config.toml
activation = "swiglu"
norm = "rmsnorm"
rope_base = 10000.0
tie_embeddings = false
init_std_qkv = 0.0131
warmup_steps = 200
decay_fraction = 1.0
train_tokens = 624900000
MLP neurons of a small language model. Each row is named by its layer, matrix (down: output weights) and neuron, and shows model dimensions 96-159. Each number is 50 + 10 x the weight over its row's rms, rounded and kept within 0 to 99. A neuron's up and down rows have the sign that makes its largest values positive.
A block is one neuron, or neurons of one layer that tend to fire together. Before each block is what it responds to, as a language model described it from the Wikipedia text at the highest values.

Responds to: Middle pieces of longer words split into subwords, such as vo in advocate, ti in prestige, po in poem; also hyphens in compounds (under-23) and the colon or parenthesis after dates in infobox lists.
L3.down525:38 50 44 50 51 61 41 37 49 37 60 49 53 42 58 45 44 37 56 55 68 58 60 47 45 65 43 61 49 43 43 52 60 51 65 45 54 53 70 41 47 40 39 38 45 37 63 48 49 46 56 41 63 40 47 61 56 46 46 61 60 64 62 60
L3.down1399:59 50 55 54 41 63 65 48 47 37 40 54 38 52 40 57 41 51 52 46 49 47 49 51 37 51 45 42 46 58 59 48 34 66 40 47 49 53 48 47 62 34 50 61 54 65 55 41 61 46 38 43 46 61 51 53 54 53 40 47 46 73 54 54
L3.down1534:64 83 47 45 51 54 61 58 33 62 63 70 33 42 68 49 41 51 48 41 55 47 54 54 50 35 39 32 38 37 42 38 57 41 33 55 62 33 59 56 61 56 57 43 61 35 48 59 43 42 52 48 41 51 31 50 48 25 39 44 49 59 34 57
L3.down2177:53 42 51 53 45 49 55 39 47 41 46 45 31 45 50 45 44 47 40 57 54 44 52 39 32 44 33 41 53 31 61 53 40 63 51 52 55 56 56 47 65 66 71 49 68 50 49 53 49 39 42 35 43 55 45 70 45 64 51 59 42 58 38 50

Responds to: Nouns and adjectives naming materials, colors or physical substances, often completing a word split into pieces, such as rock (also rocket, Rocky), stone, metal, gray, purple, orange.
L4.down536:53 27 53 55 48 36 58 35 42 33 46 68 53 48 60 39 43 56 60 55 43 67 56 52 46 44 39 43 42 29 48 68 72 51 44 58 60 53 41 46 47 36 45 39 54 44 61 57 53 42 71 55 61 43 50 39 64 45 42 59 38 46 64 56
L4.down604:37 50 42 47 64 58 69 51 56 47 34 51 56 38 31 46 64 54 37 41 60 50 66 64 58 63 55 61 50 46 70 44 44 53 58 49 71 66 35 36 57 51 35 51 52 42 33 48 62 49 62 66 53 57 49 50 44 42 58 53 48 41 52 33
L4.down637:48 47 45 27 47 28 64 61 24 45 57 55 57 49 51 42 33 50 37 64 45 63 55 25 58 56 49 58 46 53 55 44 59 41 49 42 23 43 48 58 50 56 60 63 48 56 38 53 22 56 56 39 54 43 58 55 49 44 51 61 47 61 27 59
L4.down867:57 55 41 54 32 56 50 61 61 54 70 57 63 46 40 44 51 49 47 55 43 57 33 44 30 36 48 54 56 38 68 72 58 47 46 52 49 45 45 44 38 61 52 64 50 34 37 33 55 50 38 59 42 69 52 57 47 29 57 47 43 53 48 64
L4.down1422:29 37 47 57 70 57 52 52 60 64 49 57 44 53 44 53 36 47 44 65 45 48 38 44 46 54 44 53 45 30 49 51 37 46 38 40 51 58 42 42 53 45 41 46 57 47 45 47 40 40 37 78 45 47 45 51 45 62 34 53 61 52 46 53
L4.down1697:55 54 56 49 59 71 55 60 60 55 54 60 47 49 64 50 66 41 65 50 55 53 43 54 61 53 58 37 45 37 45 48 56 33 38 46 47 47 47 54 54 53 37 30 68 47 43 61 60 30 54 57 71 44 52 57 54 50 28 55 28 59 35 46
L4.down2217:48 41 40 43 58 64 37 79 49 66 59 32 47 41 44 52 45 47 57 57 44 44 36 44 47 53 48 58 37 40 62 40 62 41 56 47 47 65 52 47 42 61 52 52 53 49 47 54 63 43 51 49 54 50 50 50 54 38 42 60 61 52 49 49
L4.down2466:33 57 45 50 51 67 33 33 51 47 69 31 40 43 49 68 46 53 57 41 47 51 45 48 58 54 58 39 48 74 63 59 55 48 40 46 48 56 53 44 61 41 42 44 51 48 46 44 47 34 51 52 76 48 46 46 36 47 42 47 65 42 53 46

Responds to: The word "of" linking a head noun to its complement, such as Date of sale, Battle of, Cause of Death, risk of his life; also weaker on "at", hyphens and word-piece suffixes.
L2.down2037:48 55 51 70 39 56 44 65 50 55 65 59 62 40 51 46 69 42 45 35 62 41 61 45 49 39 51 42 41 38 43 58 56 44 57 54 47 44 49 64 37 52 54 56 44 55 51 43 37 49 52 37 28 59 58 39 63 33 46 55 65 56 52 57
L2.down2362:36 50 58 54 38 63 35 50 55 50 64 49 53 43 44 38 39 38 57 56 42 48 52 53 33 59 34 51 34 57 48 58 38 54 55 30 41 63 37 51 63 35 31 41 47 44 57 64 61 41 62 45 56 27 52 55 42 69 48 47 26 47 47 49

Responds to: Final word pieces that complete split descriptive adjectives, often before a noun or -ly: coars|e, qu|ick, war|m, so|ft, swe|et, co|ld, ro|ugh.
L2.down644:51 41 46 65 43 48 46 65 40 71 57 43 50 46 35 66 64 56 39 48 52 51 38 49 56 65 57 57 49 49 63 50 51 50 52 56 60 45 68 54 41 49 32 43 59 51 48 54 56 55 46 28 58 51 60 65 49 42 57 41 57 72 48 71
L2.down1234:43 55 50 48 36 64 64 41 39 47 43 36 47 40 40 55 65 48 44 49 62 52 49 46 48 77 37 46 60 41 52 49 49 71 56 56 65 57 71 56 59 53 39 48 54 85 47 48 50 52 41 43 59 39 60 40 46 37 41 64 36 62 42 63

Responds to: Prepositions and modifiers just before a disease, injury or harm is named, as in died from, diagnosed with, suffer from severe, had severe.
L4.down64:52 41 43 55 42 52 45 53 43 44 50 31 48 55 31 42 40 38 37 54 49 45 60 44 60 47 47 60 69 57 42 69 56 48 48 55 47 48 50 61 44 57 46 47 44 50 46 79 42 39 61 45 56 53 42 48 42 52 63 55 73 36 50 54
L4.down131:64 52 39 44 59 44 52 48 53 41 46 55 26 29 31 51 58 40 62 45 61 43 52 53 60 49 43 46 64 38 55 52 49 40 57 56 36 62 48 42 62 54 61 50 54 59 67 55 46 43 53 28 38 62 50 65 46 26 48 48 43 60 54 44
L4.down781:53 49 43 33 55 44 60 54 47 44 54 55 48 49 37 38 53 37 54 42 57 62 55 50 58 52 39 35 53 62 37 50 51 35 35 43 68 47 47 45 46 40 39 42 55 57 49 59 61 54 44 59 50 29 45 57 55 54 64 55 59 51 61 57
L4.down1333:42 52 34 39 47 59 34 57 52 57 63 62 56 44 35 35 44 36 58 61 48 41 51 43 49 44 53 59 50 56 46 36 59 41 71 53 48 56 35 53 34 37 51 71 47 52 61 35 60 62 48 53 49 58 36 53 55 41 60 55 52 59 57 55
L4.down2423:55 65 58 70 53 52 53 50 57 50 39 59 45 51 32 57 52 51 46 38 52 18 52 46 62 66 50 54 50 68 56 43 47 43 51 60 56 49 46 41 37 43 45 68 44 45 54 57 58 57 42 41 43 47 46 52 55 53 65 55 50 53 49 40
L4.down2442:49 47 51 56 48 54 50 68 50 41 50 57 50 47 35 59 45 40 56 50 40 57 42 57 40 43 57 53 36 45 54 36 16 62 33 55 52 33 57 56 56 57 51 43 71 62 49 52 47 58 28 44 47 67 44 56 75 47 62 58 33 28 51 45
L4.down2494:40 41 49 48 51 46 37 48 51 56 28 55 43 69 48 45 48 38 22 55 52 37 59 49 56 64 51 63 49 44 60 61 57 46 53 48 45 44 58 42 60 50 32 35 58 56 40 43 59 45 43 34 35 49 45 47 59 65 60 55 42 60 58 55
L4.down2527:53 62 49 59 44 49 58 49 55 33 44 22 60 71 39 40 37 52 35 53 58 47 57 38 46 64 56 45 52 52 59 66 58 50 44 39 46 49 60 60 47 49 59 45 43 48 55 65 56 59 45 46 50 47 61 55 52 56 52 44 59 72 46 52